Part of a small language model's weights: no biases in attention or MLP, 224M tokens.
MLP neurons of a small language model. Each row is named by its layer, matrix (down: output weights) and neuron, and shows model dimensions 32-127. Each number is 500 + 50 x the weight over its row's rms, rounded and kept within 0 to 999. Numbers have three digits each. A neuron's up and down rows have the sign that makes its largest values positive.
Before each neuron's rows, "raises" lists the tokens whose logits its output raises most directly, leaving later layers aside.

raises: "oup", "anc", "ities", "ertain", "oin"
L2.down26:507520528509543496457455550506519513461505500467490502494461564509446503448441480481475464532530479518579493432472552386470540484485499438472515445435387469539475549585524469491568500423492539392466472471491564561591449598569504514578556497506506491483409528447508516539545435506384464506

raises: "ations", "ating", "ators", "ated", "ative"
L12.down272:516558524375606543603468497494539554510485441431451500477462552418511458454451391459475440520517533511466541587569529494494493538466572404424521492484547551469504494528453528498525503500444483577462513506548566446500496474571468568517502579509492506456453503442493488437522523537450536562

raises: "her", "ures", "ure", "ured", "ural"
L12.down568:525448392518564455521521553517615469506506533527531533515470520531494464459448549589497542553509456407528481533549478533492419478494559442473461511427491428592488552539473580511498520515487499482423483469489417521455478506423506463450543369478521549484424473575521550471509465516520582520

raises: "s", "sp", "st", "sy", "sen"
L9.down16:439586467482392537543555373525442492512561500562459532505447510568493390501540561469519451458530435495517486459507475411501540475533519490482575498483495512465556476488483443596440373448496525468385521464525521524517540552452501543385482450662495526497415556458500447464526497475441541431

raises: "ches", "cher", "che", "he", "ters"
L9.down255:438512481428439479466474535485524545534505512551420506474559534529574497480561476576525499492534483538420479501544559499437593527497471442541507486433500487495433564509479607379488579494507505546551500507514488471488500550503465466494415452418474461525476493478552511519468475486512455538

raises: "her", "hed", "ches", "che", "ks"
L6.down242:476490479501465501431489482468576520620498521479390488488623493458444493469487479490545474438577505578452559530550407540575444540475548479500542478541330490502523535480429497439460453494537451343537484516542472460421540524554446473524465466519472573470535566519577485537562497463466478478

raises: "ured", "ures", "uring", "ailed", "ury"
L6.down413:484493469621591541543528517537513506522457560477423531558507582519477585468581389508515459530490449514503503459488555479499475521518523433598536439497425472421501592585474503542477524494538530565466508517472489484441498479494480450537521467514450523434506512415546482480462495469514438387

raises: "ter", "ters", "pite", "hy", "cher"
L12.down348:425516488495449496482564557557542566671674468598522484448582442426525564455507501513616602514470521473517429465579601477470548528466480600553471489502434485416588541503498414480532517523556538461355474436531432500504515486493473493463507452581484552515571602483459531536451466473439525496

raises: "ides", "ect", "iding", "ately", "id"
L12.down250:439451437514557502574501601473499593468517493526459539478446445449526493426488536485524506562447459566484511534481485460537618573467592555513500397557503444459535445522479529587490457479480456473492392522550524594540558554493456430498438522482509570481491506557509470563440521446464507526

raises: "s", "ores", "ump", "ship", "sy"
L6.down128:480459493509505479521485382485513467472462483563462461556458440464446523540520584420494456516457498578457468463530552400523495518534524466496463493500536454508551473496568381546568449524461539460581470540481489487467457483498633515352515520548514437449560522577616505434457539554500553507